config.toml
num_hidden_layers = 25
hidden_size = 256
num_attention_heads = 4
num_key_value_heads = 4
head_dim = 64
intermediate_size = 768
vocab_size = 512
hidden_act = "tanh_gelu"
norm = "layernorm"
norm_place = "pre"
norm_eps = 1e-05
positions = "learned"
qk_norm = false
attn_scale = 0.125
bias = "all"
tie_word_embeddings = true
parallel_block = false
init = "normal"
init_std_qkv = 0.041
init_std_o = 0.0058
init_std_up = 0.041
init_std_down = 0.00335
optimizer = "muon_variant"
learning_rate = 0.0109
lr_mult_o = 1.02
lr_mult_down = 3.0
beta1 = 0.9
lr_head = 0.00894
max_grad_norm = 2.0
warmup_steps = 200
schedule = "wsd"
decay_fraction = 0.599
decay_shape = "linear"
final_lr_fraction = 0.05
batch_tokens = 131072
max_seq_len = 1024
doc_mask = true
train_tokens = 540600000
max_steps = 4125
dataset = "wikipedia_en"
MLP neurons of a small language model. Each row is named by its layer, matrix (up: input weights; down: output weights) and neuron, and shows model dimensions 96-223. Each number is 128 + 32 x the weight over its row's rms, rounded and kept within 0 to 255. Numbers have three digits each.
After each neuron's rows, "fires on" lists the tokens most often at its 100 highest values on Wikipedia text that the model never trained on; "fires before" lists the tokens most often just after its 100 highest values on Wikipedia text that the model never trained on.

L8.up311:134154156120086108213134101082154118163081105105125125141139129127096111113091132111100166077091099152138102100139134226162131135083120086176095063169127140123161087124184051142121157084098076105154115094107173102120147144158078132116171096128157093161110109116184156172143113133180168172118122082103114129182117151152082183174141149136106065122112099100063133123128158214099096054082
L8.down311:074083153123085154140152166126111129104074135127118105101089116106087172139144129102168160066078154131135070150127136115159129158160150126118143092115151133134155067091137081181148135123100134144144085172109082116168159124154119134090162164107167143185161175165191080097111105129113148152119148134168129094125139104123150095160120162134103162183061184156154106109162193155072166131129
fires on: "s", "l", "a"
fires before: "d ", "d", "l", "ar", "in ", "al"

L8.up436:144110154144125120170138112135067116128128079105107111093159126125131140141122145162172151136147136173168102181106063138160094127102107105100103123125057126112144131146125176099158170164143192128118184066102121098123172106161087114159101136129121135096131187031119112130089108078184110101104133064175171093168111100117200121091109076141115176070162121140138124118104180195145107124176
L8.down436:100135128139172175123125129083141108127149145097124092162099137158148149097154105128175121145082108088117127085106150135146142141160162138098122077134148189146152148114123107155114098118095073125086146182161130128142125104099144143125114137136146129134138129179155186135140113088053155165102109158110163198136043176098116194113143150107102138101114105124179143166074099073147133184068
fires on: "e", "ur", "uc", "d", "le"
fires before: "er", "r", "ation ", "op", "er ", "ation"

L5.up40:133149149168086210123084110160117178190126138118122178104082111150196135158141172125145105083096115146138114104119158113086117173054182080151119091229070189097086132197159178140084122133138118160122071145084137080117134141118083124092138096161127101058106128130120094169137115100085085190149122088101138144102125091127059112096102108131171139133114121158120119143090116139146069107102
L5.down40:119123154156124206129117154180157220179102147123152140101077148114191175193168174148149082111112142127130105142173157082076125131076180103145151130141150169139118134178153174192128138096180125119107103188189129137103105123085159121133091161193111102149129130128112153128097189128087083130134056158105138083111118086207124135119151106129152142082107127162149105096124043150157080107129
fires on: "'"
fires before: "s ", " ", "t "

L19.up190:075107067145088144162156082207128116142036115122146140155140053183134130112093117163119079095194088103173060143135163099114068125083182120127178123117130135160119127176066166124141085158170119160115136064099161109136175119118100120100087136153081174163185128125151071135122111098123128114138151110125183137091187167145144137130165171126106116145130091110154170118053143119170163154122
L19.down190:118117101153086084113107144119111106156082104086130131174118110185129123140176049108071104093117123098123108068119154176131143147136072164168142174129147130161134111145158155096066128164184162226154151116159134092082152135112177144115152124168043138118095111059129103119147142095173176126152075066145143137137199182151142125125127164148070104111084117073123133115075103128121175117176
fires on: "bu", "B", "u", "wh", "ou"
fires before: "t ", "il", "re"

L5.up25:139061131154074085097158155132138142104056112143137074179137106098123150166088180123164149116158123130141133171154183097216114167124084145104149155145113111102123140114133136082154117067124151176110128135117126088114138136090063117177119102147170159154153129147158112118151160138199170192172126162140092134146045150113122161059172145119119131070144137134158142161147110191109108143164
L5.down25:124057144103100104085152143141110152105092127076120103135111102093104154155092109102170096100094122123129112168178166126123108127124063090080184140063149150149221189127101085094120128091130188133110125074164145186131104132096091122150095103151154148144185118102167156103106180118146167165120132155145153057109166135110127182146152184106138115142095136094174119157104115154118121093091
fires on: " ", "(", "/", "s "
fires before: "(", " ", "A", "0", "G", "/"

L8.up697:069132083111139212178135088163133138138158167100136087142094104110123149184137123074131183135144126079199060116122122185112165132144172125110147133065170153175124145150124110105158129153117056210103135125184103082129122105131080091090117092143128120117193098174111126158132112159118064149112055153132113110074130153085121097096064087178101080159131130127158113145145152098167145145129
L8.down697:157128189109160122113094173111145051147140103167165141081141077073144110086151121162112096095200101147143167158110106097145032151180152150135072124132173162122148118105144127093084121111122147126079187099143161132136130150136159153090077141114102171112076132148122118154122127148067146129108164155104089108127109186117149136134173099172118135071070169191163151125102105098154069100171
fires on: "ou", "h", "at", "b"
fires before: "ed ", "s ", "s", "t "

L21.up655:132139081116108170092074096167146095127092121121102152115129110113104128134120111134121080091158118144216101132139095166110082083143115110230118148101082125138122121112152194120216155114129112194085122154119144110162098144135114111134138198071133119161166131154159141183090116141088154071054121163057155122164095159078070095144109159150080135098136038125112113115119137117118088117108
L21.down655:138129182163131135146089087085132103135180100171123115120126070141113098053185089111091097105101112156133179170172085190140135072127152142158086098107199154141117127162129194092104141143130137115117182142114113162166142142152101119064111092173110122093099127139040169074136139122090052113102136145174154122134118156094109125140130124138140076152176142066088145170148131106135128184145
fires on: "oun", "in", "c", "con", "er", "ar"
fires before: "t", "t ", "tion ", "tr", "c", "si"

L16.up452:136120114138139101142180074114129187191130061084117124151093126127100143159151205149123160138146174081048179068125123108111123092106136113108144147123118132126085164101166101113132143173137121163156127139104143102121093130149126080155071138169059064103127167088147142093144193130111094108114168116208127109106240113109114194165156119163150163143080113123134151158134150152089192112089
L16.down452:133099088101158101106162068072105114143176127134110075136163154148121107158153193127122096160123068078194168149142116084132193147049175188094147111169111174140117125124133143151116152149160124061121165097113140185125125107123135113166167153108096088144186137153164158126158116093150145086097139150099076144165140139146131140168121129107133133140103140121091110167135193146124187080112
fires on: "r", "pr", "al", "ar"
fires before: "it", "of", "k", "ic", "in", "a"

L7.up467:109110096203163154134116154187183134135109109143172148121140160128162148066198141133132148179098163149121140151134147075106180144128128117103103125089141049066146125134123157113133119140103139111129103153164116159107108098101182123108119148110180142119154208157099135141108203114149148128088105119114131034084139111116116118155121173083141127097101162165114127175112116119156142151112
L7.down467:132094140108095104121155120147120136145191123134164140141167074139104144124153110153120146142132032101151070174119109115130119159081170141129120160125099107098130179099105129121105061130206106176116117183127095108157160146160104110126166099145138120113157124060070117188167154102139132108118138175102154163156129137151101139115187061120175168113133097071112083088128136129121170159165
fires on: "ed", "ers", "op", "er"
fires before: "i", "ul", "on", "al ", "uc", "ic"

L12.up124:146071164188157184096139078126107145075105131153114106155131140127129144201068050145107077162117164155129086128129097095083043124115119102140110131102103098115130154148116169096166142133136097128091166088212130140135100149098091159074140187161161143152174155143097156182188131093117149103183118096157195088144127122079128157167147106159141146131150081116115110097143142111099165143120
L12.down124:150106151099186131121092113153080131138155132147160092118082117116120093126116145151155156230144133137068144205139048097131117154131037204114109096141110083112155117194158119187175098163095129080124109150113118131118199142103196128071123100073077161145093141140169081135127126130165123151112094103098139152116182109143102117123183148167110091142122146121140166126097161119151172156089
fires on: "d ", "ed ", "ing ", "t ", "es ", "e "
fires before: "that ", "to ", "the ", "h", "n", "a "

L8.up522:116142140103131155185137099196125114129057041112184130056038096139070149144086109173160130147122140115123146150137115184135069165128099121133149100103140101172157113122115095087092136156138113075079114092160116120096108108153135157140108102170042143105135127167135173110148153143198127141169085118176080122100152132112149043126127071133140116169147114132127120112126159142168152050104
L8.down522:174096181133109185190110153137125173171154095154136076077180137082087151099171146153163118134119113080111088093132124116111138148134111087084147133197104119182152091191075147105170081089148131042099106118162150148133110106097169212145106123157128119095178123118148081121140149093106159111154150113149147103213174100123109124139122140121102110128142175174162120102123174139097133055154
fires on: "b", "all", "iv", "ug", "to ", "g"
fires before: "ed ", "h", "en ", "h ", "ing "

L12.up257:159149039098114137179103070138174138115105090113102204104123132060116133102174084120090087137108121145188131171183132110150125110147100154106112136180122169078178109155132143128165126122193171152116162134165138127094089149162163123155067121187158120081110104181062151095145094162143077157081126123198174129188047132161098134124155149097080133072143166144155134136099105145123141178174
L12.down257:106115152128151136084168098153132150140109152108165135139131095078095092176113169119055200072152109082104108125094148132105135126109176121148091164150099062071151105071145118108054109210145113100082140150140181127101142148112144168137087143129203087139134141094053127115163128074145153129150170127112128103153150122158138168200126138200071087138121116091164126140126180146141138120118
fires on: "bu", "wh", "'", "i", "t", "v"
fires before: "t ", ", ", "en ", "o ", "ere ", "tic"

L8.up636:088128092098198108085152087176193148142162124175121098108154111119160120096136202095121121210142168119162071125138142097130109191121122097141090166101133116109151102140086161069122170103151160088090109148199183115197143158093161108083175154104111139151136132118049078084094103149141136096122084108156137099096098188177129091125111165140154144137120123112135135189162117096170131135069
L8.down636:135145126115131111089158161175164148145137161088081114113131156129067162067160066128109097150139117101116110137163186121158121159132092142089131078175129106056133097208153129123080150086115122144126119181115115136123144121107062133185172086111135104105174106141133143125128105086095151136082145154134072120091171105161110127192199102087199114166091131124112103128058140180150071160135
fires on: "ed", "up", "est", "am", "e"
fires before: "uc", "i", "er", "ic", "ed ", "ab"

L22.up409:140147136189101060146089114100110161118136131125145116101099105112128112094154149098129135105126133110162112093143163163161129202146186127165128104123101187165090087107063064140106142162187102149108103156100116102170116154173114075121168137113200172159119144064149074157135121153205164141110147133170138175179120105103136189128061141110161100161127109122161187141104131078148159121113
L22.down409:116093140136099134107134161164192158125120146181080098149107106153181100183169103157168081131116167145051109109156123129173164127152104108107135146153115146143136146145153109112166147147138184085144116071092129096107092103073100033173106175132153159134229110142126157125151124103084118135129168129061167129087105176138113117161111110158112170137142234140106091092140139169146119164109
fires on: "o", "w", "an", "ar", "ac", "ad"
fires before: "d ", "em", "ard", "t", "ar", "k"

L11.up543:144170151118089123118115106152154154161174150138156144184081123167158122136124214120143162128153123067255135111115104148113155121111108137143134087131073172133204112176129141149147137149076143100110064146132189079104122133122183178081137136152183099117139103186155144148122158093081129085081171146128168136122122135181142124095101112096084110101156094090084119090096084159181116167185
L11.down543:125102157171156171135139111106175150124123155146085134150135114086140051125123184163171121108106085179127082135155193126151088126107142137205152108150130195153149119140080124194088170117118174098075160115130107121058146098139126152136189155171151067103126162142135118172178174162109128145097151167133106150109122096137074097122101100131139132134127127142083111090168064099128130155123
fires on: "'", "ou"
fires before: "s ", "t ", "le", "\n"

L12.up83:144093104106152148113144154178175088190117157162157146101106090144174102123153124131142096119147163048128145139142127103174101176153153109128105114180137123110089135130101124155192119176149105128055082154116152071154127141140122144095144134086165090124127130108146125104101177163074117122168133155163201117006115144085151104140186078150098137165156145140096095091072150139115101188080
L12.down83:060069156132116193083055080079166173093115188146043135101108146160140095134149147150182107125104124112134131102136139132151070154128146185122129119133146128120127086121117109115146115077173146128139095104185131088159119137204057163101161119133166122122149095154189151150132182111083135133183067168153156130083113136102121084094130120144154096146117132157118164123052181168164127142109
fires on: "ou", "oun", "our"
fires before: "g", "t ", "t", "d", "d "

L5.up208:087158135134101146111123107116164196089192130070139111112156186066154144127178114119143076127137182120140130189144119108172081160161141085118098074112094212166138135197162078180130139149155100083078149104146092159131161121167138111052179123117223078111118150105117171152116121132110131109097180115096166150136135115167059130090086131158050068116111124142106101146061131156085118162155
L5.down208:043143182177130152114101150169218114144074137113140171125146085038166113137085180111142139127144166093125131185152121130162101130132101136179119212064103131146118118100173117149124084136066117080064164166112115144115132088121109135096191177145127059148121094116171115152107080120065132113177154143171110093120152150108098128166106190193074156078084087109157127115117125120149099154122
fires on: "ou", "ub", "18"
fires before: "t ", "l", "s ", "t", "b", "g"

L8.up384:113123112117187173098085132153109088162165143128141120145049120169178203097206137104098128121149156053144073138093135062133082122067126106130150141145113129185136111150064097125148125172126141113116146143129090169150127118117142068101160176164188079170165095096159075141161154176093110128144105168108134094120123106071127115144117035117045196128174118105152136196120132135098183164090
L8.down384:132114175101123158139059132122128126207077197144083169114126086116173133148126111132102168172127143098152131124168140108107129137099165093099086161100149150176151143090063133127120154083139161123086111056175170075136124048134151126099076085122138155102130085114142052124139140118169128129093174126131122074102155150136158120128169108123123143141166152143084114117135088177120155086158
fires on: "oun", "igh", "on", "ot", "ain"
fires before: "c", "d ", "t ", "t", "ed ", "g"

L7.up760:130160141154080135144157103133145089127176097093125149142151128118138137132185103163086124071068132117155127119046164172157144183115144120139171153132090101141109159162094111113178141126136125112118067104137157105117078129164124079131125088167182102163133141075129089112134098115116164167138041133081217132086097148141136094093130069160153112141149132109127131136058174182096136159100
L7.down760:155131134093139120208169151100085097153147196166105140152148123123154093127125138054094146089096125110148142119079105172149096139128061168154149136122142125113125113105101158114197108113122122203131070132173154103172146070128052112131097094147122182102121145123193090157138137129125157126129081096141108123135134130075114070087145133124143146121125094134163068131145170187144180112093
fires on: "oun", "n", "v", "l", "ear", "ing"
fires before: "d ", "d", "t", "ted ", "ing ", "iv"

L5.up346:132096127124141137090167100136115089089125156125126150117134102095199122114111146063099132129122148131154106140091122150124153115168155104121104149097153187143096119049161087094127116169131080136096142118113137121101118063135109087156089084192138159122121113140139151101136179149193163116129191148116138177148082157097094112112112138182108124183189073138115136147126176145146133141148
L5.down346:075149153170137153179033118076135131135130141131129107142149130136123180145130110159176103089135084152127117101131156118110119125113138165093164134084101100110091122065176131110165097096066103114125095144212175101153169153132144175104209114081103108151107135134130092163158135108071113146133194122104108079069099063164116112142133122138108156105113085124105142067149138132107142140128
fires on: "ou"
fires before: "g", "l", "p", "t ", "t", "s"

L21.up541:151080167140139187141101193126144087145092199178112162146158055112122171116174183101156133055127164060150104077105110105123122130169108132118132155126123149134145148132145097085115134114165185178097165156117126114091136096148204104109136123115171111103073134097104107152137068131195168102109111064120115117137116115146089172150137098087035117111170198119126109079129091168116132144133
L21.down541:113121170108122135164082120117123152171152161115098135144114120176188100123101129175117126175129101128160135122137074164051135118131062126158080129120124109148083162096080162147168056199135145140099131097183159189184150104151100063134101156133080129096162155093181109117064118122119119092108074094143114211065142154103167133099130109163127109126144098070128136116102159155109131129094
fires on: "oun", "on", "l", "ar", "op"
fires before: "d ", "d", "t", "t "

L21.up391:123180091138163127167141153118148210130110154121122136124156099116191135173126089118082161184140123140162130173161137147130123093162094091169159102084065147135102087068193134109088127109122130123134151159099133158117155104112103165134075088107148138084105112124140113095120123053164157093180098102132156125139171171152089166080099136137151152162129144033133085141154058143152152117125
L21.down391:132144161054118090123139157175092162132154090139112113114097140135151149125143126115113154096131105166136178188163077123136125129112042111157170125130118102102065125095119131172123102147153146089136103136102104114139049165120140154150124102107118120102078154122077144160129084101147143173089125158124087117150099163162100119085131160129095083075143161130156152099087142131138078108110
fires on: "1", "ain", "l"
fires before: "7", "6", "3", "st ", "1", "5"

L5.up38:185144083152091080191142093174138142141097107129099123170184129112135170100087181078172141138170128119149161144089135150062081147137128054145104158109146109082178093093168140169124130152157140173117168115106137089106106169146208102076090097122159103153115126144148068127154076138101108151127134087152122138147093154161114109189115125069108137105127129141069143110175139136126069117133
L5.down38:112154155161124124100123168170152132093121083109102140139121190181158074137152168126162108198127122163118080137093112098134077117077149170178118118116146100122141155120187155071110126080123098106156118142118115119144184140114065115082083152222255127163183158149146099123181092090131087148114165131156107160122078112136127141136091155104138145177153130143170130086114142140087105193140
fires on: "l", "ter ", "'", "\n"
fires before: "d ", "d", "- ", "the ", "s "

L21.up751:161102104118098125106106171116138106153123091095131116139123073150149125128184070091072138065170113127074170151114075152126099172128127103114117119198183145121140102136169110077120154096094103117158092202178134110131158117158181136184142085094136154112089110153108148122119123139138152132092129139115131113092135125081110110153134164140151167086106135119168088146163077089113209160079
L21.down751:169158167185119156128121083132133060063122105090104142160129092066109179049155162124039048095124112113159094152144098118119134129115056151127139124100118113151115135142098114124083090153197121169114141079120138132175133187069138166148069106170119100063142117116162105163154122152130190155107110158098110101177110116099145122119143142140145100168217097170108167125108130104138123130144
fires on: "an", "en", "s", "pl", "es", "w"
fires before: "s", "si", "s ", "c", "ard", "oc"

L15.up399:097081127135135167117142083167172142190063168106102100141092166067146143137115101139112122145145085083186148138143161102169095126128152134205174112204145147145088097175186108158177091161133119140158127105084124126136152139141126130146132121181107108156081121120151110095112136091139113106149105103173097111112127126092158153181142142155089096059085199090121107104158127171099142119138
L15.down399:107098094199216133111135128195125135111112112096121192151159097134122090170167149144121129095186082200146118137142172141131142122130099135179169140107154145134124144097125137111055136111176093141123181107160126103100126132101130165104114091113125122100135134133115129160157126110128141154121074168150140162135126156119130088099174145220054140145125170172160162129134144063163100140130
fires on: "I", "ou", "bu", "wh", "i"
fires before: "t ", "th ", "t", "ere ", "ts ", "o "

L8.up525:136174098108121146165131099133134137142166099077117142122101155121109151111113162108135114119182142178133122061137150120147132081175110103168135137158080146158149187136144125084145108088144074144081162171206136113118150181081121136125079142154091162135098125091093153131153166125140154199099099137088118141154120106092087150119045190132159075137129166219095091121143177150129104164100
L8.down525:101129128105105162121195135101093119115119145121143113145119118074167068094125131108093072058061127156125189091119132176100175190111143113147061072106117129142087132114208107137161120142152104079081177067068098165147152053145138160125118107163156143070094148210114142106135150143103114092149159096166164092122133133132103140166146159146114108107144074104117120081129116123097115156139
fires on: "w", "em", "ec", "ati", "er"
fires before: "o ", "e", "or", "om", "ve ", "p"

L17.up443:156148124133152094154162152128146127171095073066157120134110149091093162150131168134143095148134167130148105137159122108112101133099135166138084136158109111122172157115144115104141159150114129201164101121154184133103117137127101116137162143124058075097133129079165199077079157139159111091109137109055148160121104139144069101093168128075120097111092123156157099091068143104082174132123
L17.down443:159130172110087127125125107093129119117198079095158115166106118088130149182102146116139155153121091080130088107146145127110132098079137174139118124155129137137123185148127153071108150160148144151156155091117142201141116089124163099166187084174066167135118121082141251159117133138131117069136073139104089155103138171192094105128092127097163145122091133151093095089086147086093173089127
fires on: "pr", "r", "res"
fires before: "of", "in", "om", "a", "ac", "is"

L17.up63:165161147103124136101136118075090122185124121104116124066141107141151150070177068176132089136130146088142130098146059111162209126134125111118098131136191156129080104096139181099113156142177133188137135087124114154084109127147091065130157153120103186117152196111119131112091064101108097110110113103099130174142127145179166093102114119138119142195135048134097104132110191133128101150134
L17.down63:108089086120119143163183088064156100138123130126111213127137131105154103116112160148136085116087082124153114139156123193156115124140123079138106141125163115061151163068127130152108097126097144168098102150139179159146179156097082030126127143102109137080119137150142175067140150156077094119134147141156232153144157195111119108119173080158131110108158113135079124093117093114099070119126
fires on: "i", "ti", "en", "ec", "con", "of"
fires before: "t", "on ", "s", "si", "ts ", "tion "

L16.up437:085142084163088169119129086150133130129072138104189121163060096098127119150131203146164094121170133062152101126113072118132113158134086141147125167178087108158110113147107107171143140127136103170147066080098110085120163092127159115111141116096148125084156115120179119160097170109132112106120140140173123098177103098119134166101181168123102092098065117130080135152151083142132102171126
L16.down437:127065149132127129177110123165102176180102141140142143206105093144144064108171137112077144125141097126128144142189145122154130137136097130138104158148196140132124129091103096156042125123050148148061083112156170130145160120137141127115133149119136129130125153133132074125162092097127158167155160114071162193105151159160051111132127104144118094123161170137101092107023041086135099107079
fires on: "ou", "un", "A", "p"
fires before: "t ", "d", "t"

L7.up430:114104122144083166124155089108121137101125107087117119128115126186139132118101057133139100146102155108116117102141118175101152149175204123077221110154154190124097131144140155169126169143176139124139115131190077049209177120160136046118156097166110157155108083117094122042085087140161137143138158152175074129087122127084141084160148134103153171143155122152120122136116131100173159130155
L7.down430:063135137123129139070094114124128126130166119171103078092103102188152135097128120139152128073108109148150106101130093176125147147094150136034195138066137100187111172107165099120130099128134141100141091163112100131153124097100143105186179104118145104123166103079118110093118102113153083079191126139188181081121076185173123125079119136099107147157113146174148168136070086164143087110133
fires on: "oc"
fires before: "r", "i", "um", "k"

L11.up378:135099160140131148173120103138142138123151142051107198137161097124141144120119144107098164098184111068092125052193128059114157195051153093154106119129161151099099145131104146133115089138107124188142114146087153156202131109151129078156147125157107063111146187124168154170095107108101156151075152190135145098126093151158080147123061134133125154122130141105146093153076128098105151075120
L11.down378:124115156164100136128141096162121148155071162093092134140120143118116170157145143094083147115090104149176152116095124169114160128096125122159132064065121161113163135131112131141059115126125086155165138102112150128160107170152133084167146110102119141135095135125160097136127087159199125166102071150121098088139113106124155150165047128152162118161091103150122145139126160115112147166124
fires on: "en", "as", "es", "res"
fires before: "si", "s", "'", "i", "at", "ate "

L12.up382:155107126168111127156098103175147123136149101149124097202105152097103150130124124115154136206124156126156100133083108158105062146169088152137144102133121099053142135125122185161134091140167124106122168103127104159132137144099082138138133072191073119138183115119182151107188094114137150040109145173088136168134116147142199125148158095153187154098175153138110101111085146163088151131141
L12.down382:088143159161133132108134058145115132109156162111080125125094154081097149122103119148102105128061192125140136124172102191113132097083090169099122095151161129177216123105046120179183149122119127152187141094133136105111172087148125116091147109113140148109172173130049179198138130134081115128148126132102131146084148123147130071171091128169117139107130148119129150138157128148112165053164
fires on: "ed ", "us", "ord", "of ", "d "
fires before: "that ", "ing ", "the ", "ed ", "to "

L21.up456:153102102162108139146176121154128147179157095096177106112170083138172067165147105123091061156095148121151113217133058184118155103175189126201054119145101121135138066180159094112097157159170150119116111125081128119160119145170149142172106077143144126096094157110099094147097173095170116090150164091111103105106136150135097144118109094098134114161229115109121121077117099115125158175112
L21.down456:109116145045156169162144107128144102080104164114110114140159151197091148126141136182154147141082130127110195115178180161085123132154119153109135111070131146126104093127094100125134129121140142176120085146189158114108124108081156104148192065097100135150087115101098102144078150125157144131122112114147126132154136195133149150044146136101102144131116104121137103107144190068120124166131
fires on: ".", "1", "| ", "A", ","
fires before: "2", "7", "3", "6", "1", "5"

L17.up284:149115110124141089099094165108179072110087115185108132112189144178166140126122100084133111136165107051054129146104081136157073202128167169097098151133087154060103150117078161146120110115124174079121142124133097134190136088132103163119140119154110095136142135151084083117086134084166183119069118126125107136129106190137143130152171107124146150153088111113157126117134134143177120160144
L17.down284:145108133128162097145144151132153173124086051141123152116053164153103141124139123127079110104130143076113116127075123105114136188118087155150088140151133152133111137131142150055170104164090195128131117180125125111152113143148143165120130109180185123141085153188162127143111097088122145129179140111075140138125163132117149122127095106071113105143202170137129129157103160126185075170067
fires on: "ec", "por", "an", "ov", "ed "
fires before: "i", "t", "er", "St"

L4.up345:175104155146144020172146125138180123200099110148169150164142161109096066078096159094136129188134147109145128154100105138179150153090163107183123138153056106132127139137114141093119188162181130135151148120141169097123113132107100152081151162117122145080129165085128196103153138058171174103105173085156150102108090164145139138151087140101108122174181141147162143115079092155138158062170
L4.down345:165090133095151123071091128121145122095113158158141141090130090105119112127121132146187133155143102175145178135061141113153155129132139119157097115141167110153116156125118082092143130112135139189125121053123101169130128150095131153163116168079185117132131131149120092105148105116143149134142149161159199132135134138129128199113176151163109125122175116121172175089108159124099144051148
fires on: "\n", ") "
fires before: "| ", "- ", "|---|---", " ", "\""

L21.up524:122121116161134130089129119087176125130142099126156127164098118252116107098087100146120166175122073097100115048154143140118096128101173152112141154144146162138097117130053153132148130078112129163189121139177141142190122086101100131125147185131127134109169148069109112147147094118111127110161166154078179118142151145102139146204141135114117171142076170127102114173139130193148099069167
L21.down524:206111121115109145115104145085163155158151107049100210144109104117124093137110111112206145128137090104173139115150120184125108136110121111151082143143093126053091100136063133110116128117128131137190163178149059138145116081127071144148136080104165098148083140157140171109075128132091149104102167151173175164127113108184110091111101141144170093116136113168149172176145143134200113183150
fires on: "ic", "|---|---", "ec", "por", "ad", "ig"
fires before: "i", "|---|---", "an ", "t"

L4.up220:129139098118156143155160092066137149205056102119180153167138118121147129131070142082133112132118126109125137151126085155129172160144113127193202129159039177127110090143120102102188158104156184147126132106091109119147094105099140088088137122068144113100111113177085125128178149129109130101143148152132172191133076101163089130155121161141123147122149093160149196145102126133154135080116
L4.down220:095129121188064127119086121063161116131125136189123116109144107157123170077097067171115152113116100158084201084125115150071119119127166174128067158138123104155155165103083145110194110145106111133158138168072139171130104142111140098146176114138172123070105091144157162132157075145134206187153113126127117181172098133083137140113137127141081099227127073099122144109132110146128095104093
fires on: "\n", "\n\n"
fires before: "- ", "L", "| ", "A", "\""

L4.up577:205136138123132122175075101150106104103190137098044141111082148124127136147200165132062131074157168067154084129123154178137095142070095133140182130173086137062149111127144076128145139126076174150171114091131140146183162070146163096138123148077177094099111148099131082144162142109133173128108104163125166125072160148157101152150136146160103099105160151171173169150092149132092138112132
L4.down577:146121127187144150160069063164098100166117162138139181123140124107140137147163111073104104140122137118168152118068128159131076153080131077073132127144136103125125174095061114121125099058165119159154131118072191154208199165155140150148075137159136110125131152167109121115145110073145119150141089140159150133107134145099181112123178142091135121166167119134098169136072144070104158129102
fires on: "at", "oun", "v"
fires before: "d", "ur", "d ", "el", "u"

L15.up725:196100105095132116149142145088110089188101096145106100139080107167186120174086153171169122145120130119092127105137077079159182177153165136146112122166193074153147112140150139133137128198096093159152168133133140121104191138164149105110173070099112154128165109139122127089145065134141150097138121124122115108088092132118074093115108150121114117130089128113141169104115119130104170118136
L15.down725:028177202115125097129090063116151165139117082154156137126129139152151210092122139170063114171150129158156146120188150132079139104116157091136113109126096101096094173172147165094135144075107112130117150118150105170143139131162178118132143162137174093095127135151056094089111136079135157105088098135113122174128124159195099167118130074094202170134137143089106105142156105095108208097140
fires on: "\n", ")", "re", "er", "a", "d"
fires before: "- ", "| ", "\n", "st", "\n\n"

L5.up209:149100155172124150133105095084132109108206136097129086146108138170120204050140090141157092129124118061098053103121139104194097139128149082084132113137134132112103177094146108137072142147180167091171084138139159117120110131126182115089144155089129157131134112081164095109083130102122136115158079135085129106170140082150160172100106163062144140112183132155127097102078096119123137093120
L5.down209:093121165104154137103140102160138066108133102098068101120087125110115143076127097106165079089100122141093107095158112201157194173173117200079125116145156121140059176061171095093118111108123178111172117129103098164118109137114206185183125117155145107075121066178145074110143071128181150138117109129163170158096066097117068117099173091087173204126121166169055149168149144113140093088106
fires on: "oc"
fires before: "i", "k", "um", "t"